Weights of a small transformer language model.
Architecture: RMSNorm before each block, rotary positions, no biases in attention or MLP, untied embeddings.
Training: a variant of Adam for these matrices, 701M tokens, 10215 steps.
MLP neurons of a small language model. Each row is named by its layer, matrix (gate and up: input weights) and neuron, and shows model dimensions 32-159. Each number is 128 + 32 x the weight over its row's rms, rounded and kept within 0 to 255. A neuron's up and down rows have the sign that makes its largest values positive.
Before each neuron's rows, "fires in" lists the words (lower case) most often at its 100 highest values on Wikipedia text that the model never trained on; "fires on" lists the tokens most often at its 100 highest values on Wikipedia text that the model never trained on.

fires in: "in", "to", "late", "on", "of"
fires on: " in", " In", "In", " to", " late", " of"
L8.gate573 [ 96 110 119 119  66  92 133 116 111 156 137 137 183 118 107 108  92 166 147 185 103  48 128 126  84 185 144 146 183 117 117 122 149 153 143 173 148 121 122 110 201 132 141  96 169 113 101  96 182 194  62 125 185 174 128 133 155 111 109  94 125 131  76 180 175 165  81 129 131 121 157 116  95 142 113  89 114 117 115  99  72 121 136 125 118 152 124 153  91  65 113 121 109 127 143 158 142 117 165  72 120 110 117 135 169 123 112 172  70 122  78 112 115 168 136 147  84 121  92 153 175 132 135 114 133 166  91 149]
L8.up573 [108 145  90 153 104  39 168 140 148  87 128 134 172 134 156 160 111 123 147 112 110 142 134 133 124 133  93 173 146 124 221 124 159  86 166  67 103 100  95 162 123  80  72 121 131 168  90 159 120 130  68 152  75 136 138  83 133  91 109 157 107 178  47 136 168  92 126  89 123 110 103 120 118 112 132  47  85 163 163 115  73 131  92 153 109  73 157 110 117  82 187 148 123  30  85 146 158 167 140 113 125  73 100 126 112 128 125 127  98  86 114 119 132 117  99 119 127  97 114 165  89 124  87 143 117 178 145 135]

fires in: "a", "two", "on", "in", "after", "until"
fires on: " a", " two", " on", " in", " after", " until"
L4.gate36 [113  60  78 122 104 165 176 111 128  97 127 153 175 116 112 111 178 136 146 191  87 102  92  58 134 157  91 115 172 133 154 200 196 134 170  43 159 129 146 136 122 200 175 142  95 134  90 168 113 104  67 141 132  84 157 147  93 137 114  96 113 149  78  94 123 181 144 112 134 139 184 139  83 122 122  88 135 117 145 118  74 163 115 170 116 153 129  74  78 151 126  90 152 125 110 186 127 115 118 121  77 136  91 120 111  77 128 193 211  42  72 119  99 141 206 154 114 131 107 131 142 141 121  77  98 125 131 153]
L4.up36 [127 138 100 147  73  80 156 134 176 114 102 155 137 158  67 116  92 127 179 101 136 135 107 204 151 100  91 163 105 112 124 138 150 146 104 141 154  90 130 158 129 108  56 146 117 145 126 115 101 155 175 177 120 137 127 131 163 112 132 132  96 109 162 151 120 102 121  92 110 181 111 137 119 117  71 126  62 154 159 130 144 126 145 128 175 149 177  85 113 136  83 109 130  83 162 139 122 120 130 121  72 118 150 138 131  93 102 174 118  76 107 178 129 172 134 173 137 133 106 101 161 162 146 159 155  81  92 153]

fires in: "after", "before", "since", "to", "until", "upon"
fires on: " before", " after", " since", " After", " to", " until"
L2.gate421 [145 182 103 116 111 161 128 138 141 132 156 138 125 164 143 109  82  98 157 115 149 106  54 125 193 123 112 175  94  71 135 171 138 119 123 130 113  77 157 199 175 114 103 195 132 117 117 150  95 157 117 149 143 116 138  67 167 177  41 121 117 117 160  77 118 150  96  79 126  86 181 169  89  99 142  75 148 145 128 164 191  82 129 109 152  96 158 101 147 158 117 104  90 138 147 183 108 144 135 136 110 108 126 110  72 198 122 127 148 159 115 152 113 100 132  69 121 160 138 176 171 161 146 119  67 113  82 121]
L2.up421 [146 149  99 170 108 102 153 116 141  50 119 135 107 148 127  80 124 105 164 118  71 107 180  83 127 134  75 140 112 138  63 176 117 134  70 136 135 100 122  97 131 165  77 145 128 165 135 136  80 166 159 142  98  73 101 131 165 119  69  89 111 139 156 100 120 191 101  87 124 145 144  62 128 114 128 157 126 140 116 181 138 107 151 117 187  94 161  92 143 110 122  87  95 192 123 118  95 122 147 117 148 160 102  95 104 142  70 156 203 155 156 128 116 121 134 159 205 152 124 115 155 183 175 168 136 107 187 133]

fires in: "had", "has", "have", "ve"
fires on: " had", " has", " have", "'ve"
L9.gate87 [162 186 115  82  56 169 101  64 133  90  85 162 147 121 118 146 121 198 167 108 140 131 135 142  45  50 154 125  76 138  86 149 143 133  73 135 166 121 115 170 135 128 130 170  88 154 142 144  96 163 150 164 129 148 190 108  90 145  91 108 119  98 106 162  81 146  81 102 202 155 162 136 163 141 129 140 137 136 143  63 142  95 117 145 125 121 110  82 100  86 170 124  95 153 125 182 148  91 177 125 117 159  96  66 141  82 126 153 115 115 121 113 154 136 126 164 174 126 111 120 118 139  97 143 125 134 154 113]
L9.up87 [120 170  83 132  92 142 113 117 152  19 104 121 171 147 102  98 158 161 166 133 123 162 107 116 146 122 148 117 138 142 130 175 109 145 129 118 178 115 141  99 110 146 126 115 106 167 151 155  81 146 190 144 146 133  82  75  64 104 132 119 150 154 134 197 124 164 104 135 128 105 138 101 133 130  83 183 124 124 113 108  93 108 139 133 161 176 110 139  83  79 106 120  89 130 116 195 173 152 110  85 102 128 129 139 137  89 118 128  81  92 125 109  62  79 120 148 126  82  83 107 155 152  79  55 150 137 114 148]

fires in: "of", "for", "united", "national", "general", "federal"
fires on: " of", " for", " National", " United", " chief", " General"
L4.gate466 [148 120  92 143 178 154 132 100 141 142 109 137 160 126  92 146  59 157 152 114 165 137 136 130 184  91 109 108 126 156 113 121 148 126 145 142 141 115  86 165 120 167  77 147 154  85 187 145 189  79 144 215 172 196  94 147  85 133  83 136 133 159  98 155 118 160 126 148 140  70 104 159 113 123 125 106 112 127 140  94 161 145  99 167 114 144  73  45 158 146 122 146 147 112 107 164 214  92 178 147 153 102  98  87 127 159 164 103  82  26 131 168 102 133 165 148 137 124 122 104 152 151 103 118 116 140 143 165]
L4.up466 [127 245 139 169 177  79  73 124 111  82 159  95 115 116 159 130 130 130 150 103 159 126 119 105 149  85 137 132 144  95  70 168 164  93 169 193 128 144 115  66 138  52 147 106 129  73 133  96 126 115 156 111 131 144 108 119 129 124 123 198 150  76 110 156 147  99 145 118 108 152 114 134  63 141 154  76  88 119  79 100 146 147 129 139 142 167 124 150 127 158  88 134 148  80 135 108 146 150 212 160 177  69 113 108  87  70 151 109 138 138 114 129 136 152  71 148  89 128 175 115 126 115 109 124 139 122 123 126]

fires in: "of", "after", "early", "over"
fires on: " of", " after", " over", "Early"
L4.gate592 [147 112  51 109 117  73 186  89 165 104 127 159 120  88 156 130 142 154 156  46  89 124 126 127 155 153 122 149 152  64  90 157 104 138  80 123 135 113 108 136 178 147 132  88 139  53  53 159 143 117 125 114  88 144  64 148 210  87 114 104  60 137  88 115 183 155 153 162 139 145 188 130 103 121  91  36 136 153 108 183  81 122 107 133 105 122 150 113 108 120 133 141  86  99  98 197 110 153 125 128 113  71 159 135 154 137 145 143 165 125  80 174 120 123  99  88 142 113  68 151 130  69 103 139 130 123 174 184]
L4.up592 [ 69 106 136 187  97  93 123 123 150 106  30 128 205 164 144 135 120 146 140 161 137 150 128 142 137 125 150 187  96 127 146 160 109  65 178 115 105 106 191 150  85  72 120 131 133 132 138 135  69  89 125 110 111  94 154 114 171 176 170  80  85 126 182 177 167 159 216 102 124 158 163 168 103 118 168 112  98 142 166  94 122 141 137 111 115 168 132 163  48 132 132 106  95 142 127 116 100 197 138 114 104  71 109  62 121 107 158 136 178  78 114 125 153 130 131  55  96 193 147 141 141 146 143 105 134 123 132 152]

fires in: "has", "had", "have", "took", "take"
fires on: " has", " had", " have", " took", " New"
L8.gate620 [138 170 112 105  91 111 106 117 168 148 143 162 150 162 101 157 112 207 151  98 152 126 151 131  82  85 108 158 134 124 119 156 141  99  93  80 163 105 123  96 141  75 148 153 162  84 112 171  64 155 138 143 149 141 115 126 101 115 160 158 129 144 180  79 123 175  37 109 110 116 167 174  66 113  77 126 113 116 105 124 172  62 131 108 166 143 137 126 172 152  85  99 149 135 104 151 118 102 133 142  76 143 110 110  88 107 147 128 133 117 101 132  63 133 113 145 154  58 129 120 148  91 132 128 136 137  81 154]
L8.up620 [150 178 150 131 111 110  94 156 115 166 129 128  98 175  82 128  95 143 122  97 134 125 132  88  99 119  83  94 105 114  93 120  85 105  49  53  85 102  98 101  46 114 144 123 137 140 133 128 133 160 135 153 114  88 129 125  71 125 177 144 164 133 150 138 129 125 207 135 154 140 114 144 175  85 153  29 129 132 113 105 117 165  95  50 111 136 111 125 125 153  76 120  58 165 143 133 167 157 125 152 144 117 106  89 125 124 150 110 107 132 103 152 162 123 131 180 151  86 197 127 105 109 137 119 123 102 100 141]

fires in: "of"
fires on: " of"
L2.gate153 [102 116  70  38 165 158 124 133 112 159 167 117 139  88 146 127 120 167 102 103  97 179 145  88 106 107 150 100  96 100  55 148 132 147  86 120 113 129 145 104 179 140  98 137 164  94  99  77 158 171 107 180 106 171 129 113 111 100 162 126 202 108  97 111 155 166 132 107 197  92 177 126  85 111 186 101 143 147 171 156 140  72 124  80 158 121  97 113 107 142 154 113 128 182 166 162 121 113 142 136 157  98 134 117  81 154 120  99  86 135  89 119 124 144 168 154 114 178 182 111 117  73 135  79  93 116 135 127]
L2.up153 [143 141 144 147  61 105 106 120 176  58 126  93 111 146 115 129 194 157 173 199 149  99  74 161 128 139 123 110 121 122 165 113 211 144 156 141 111  96 151 138 141  93  83 108 123 155 110 204 104 110 115 106 199 146 156 160 147 132  58 117  84 136 158 123 104  75 151 133  62  92 118 139 124 151  98 119 149 119  61 138 132 199 126 113  97  84 156 192 108 157 111 108 146 132 113 106 116 138 123 102 130 139 111 131 167  89 165 123 153 160  86 152 165 157  82 139  67 132 110 136 111 163 106 167 117 182 131 165]

fires in: "that", "much", "those", "nothing"
fires on: " that", " much", " those"
L4.gate7 [135  97 134  94  52  76 148 145 102 143 110 102  86  80 151 177 165 169 122 100 135 169 152  99  75 138 125 175 137 134 148 108 121  77  90  71 147 128 126 146 159 160 105 128  92 115 139 149 109 112 130 122 147 207 130 104 154 104 154  90  99 128 154 128 114 149 163 134 153 136 193 148 168 157 135 142  68 110 123 132  96  91  93 152 132 114 149 129 146 163 127 128 148 140 112 117  99  84 130 128 169 144 117 111 159 245 140 151  74 112 106 187 119 115 106 139  76  97 162 115 151  46 108 160  90 144  90  99]
L4.up7 [141 176 124 140 124 113  80 118 100 188 140 163 133 147 126 168 154 141 109 108 103 145 101  67 185  85 100  40 107 137  78  66 157 155  98 145 185 153 125 151 128 140 145 125 153 147 117 129 140  77  89 123 135 108 102 116 137 114 177 104  84  96 128 112 133 148 154 127 166  77 127 106 106 115  76 154 139 106 163 155 154 129 148 138 148 108 162  75 174 150 108 165 131  57  87 138  99  76 147 150  78 139 149 108 230 142  72 130 123  81 111  85 129  80 130 100 101 130 115 151 119 150 119 114  95 133 128 109]

fires in: "has", "have", "ve", "since"
fires on: " has", " have", "'ve", " since"
L9.gate581 [125 155 129 127  88 190 148 123 134 120 101 138 138  89 163 134 121 148 107  73 147 157 147 103  92  78  95 164 144 186 102 159 180 128  93 137 171 144 124  98 169  76 137 133 173 137 138 131 141 130 135 160  70 102 125 172 104  84  88 184  68  87 122 113  80 124 101 102 131 154 129 154 101 136 110 168 171  95 145  89 171 123 129 109 158 189  84  73 112 113  92  83 131 139 129 143  83 181 134  78 114 206  96 120 113  98 129  74 103 125  83 146 114 130 118 176 117 217 121  99 119 198 105 138 109 135 136  93]
L9.up581 [134 149 149 112  50 157 146 176 182  98  92 163 127 127  89 117  88 161 142 131 164 134 124 183 128 129  71  96 147 131 119 161 107 148 149  65 127 162  90 134 124 152 165 138  94 100  88 116  84 118 130  94  96  94 106 107  92 156  69 117 136  99 108 117  95 139 126  79 115 157  92  44  67 105 160 162 144  67 109 124 155 159 126 138 130 143  71  74 128 132 113 181  50  66  87 169 119  80  71 105 149 106  69 218  98 135 121 145 134 186  72 113 142 122 100 107 113 116  76 168 126 101 125 122 138  85 166 113]

fires in: "of"
fires on: " of"
L2.gate259 [134 170 125 124 169 147 158 201  95 165 159 132 150 181 150 157  50 148 179 169 172 114 176 128 137 165 128  49  72 119 126 143  94 157 104 124 131 154 160  51 151 184 166 133 125  64  41 110 100 113 184 177 140 113 137 113 164 120  82 175 160  97 129 160 146 143 169 110 135  76  90 135 134 145 107  96 156 153 118 143 136 104 114 124 116  79 123  84  97 145 164  96 108 169 149 148 151 146 160 153 122 109 137 120 145 109 156 138 113 137  90 133 157 120 162 195  54 155 122 156 115 140  76 188  98 133 149 155]
L2.up259 [139 155 140 107 180  80 149 170 178 157 149 104  99 156 171 140  66 133 212 112 114 148 193  89  56 158 161 105 169 146 152 177  90 158  86 138 139 149 104 166 143 119  93 187 156  84  77 108 173 177 194 150 134  83 109 173 158 111 121 145 156 140 152 132  83 138 142  57 156 171 128 100 117 151 170 138 129 113  95 176 128 106 170 149 123  80 228 138 115  97 143 128  96 177 123 145  68 102 147 129  85 130 116 107 150 117 141 206 158 128  85 136 119 162  64 126 109 134 204 131 144 131  88 102 121 179  87 191]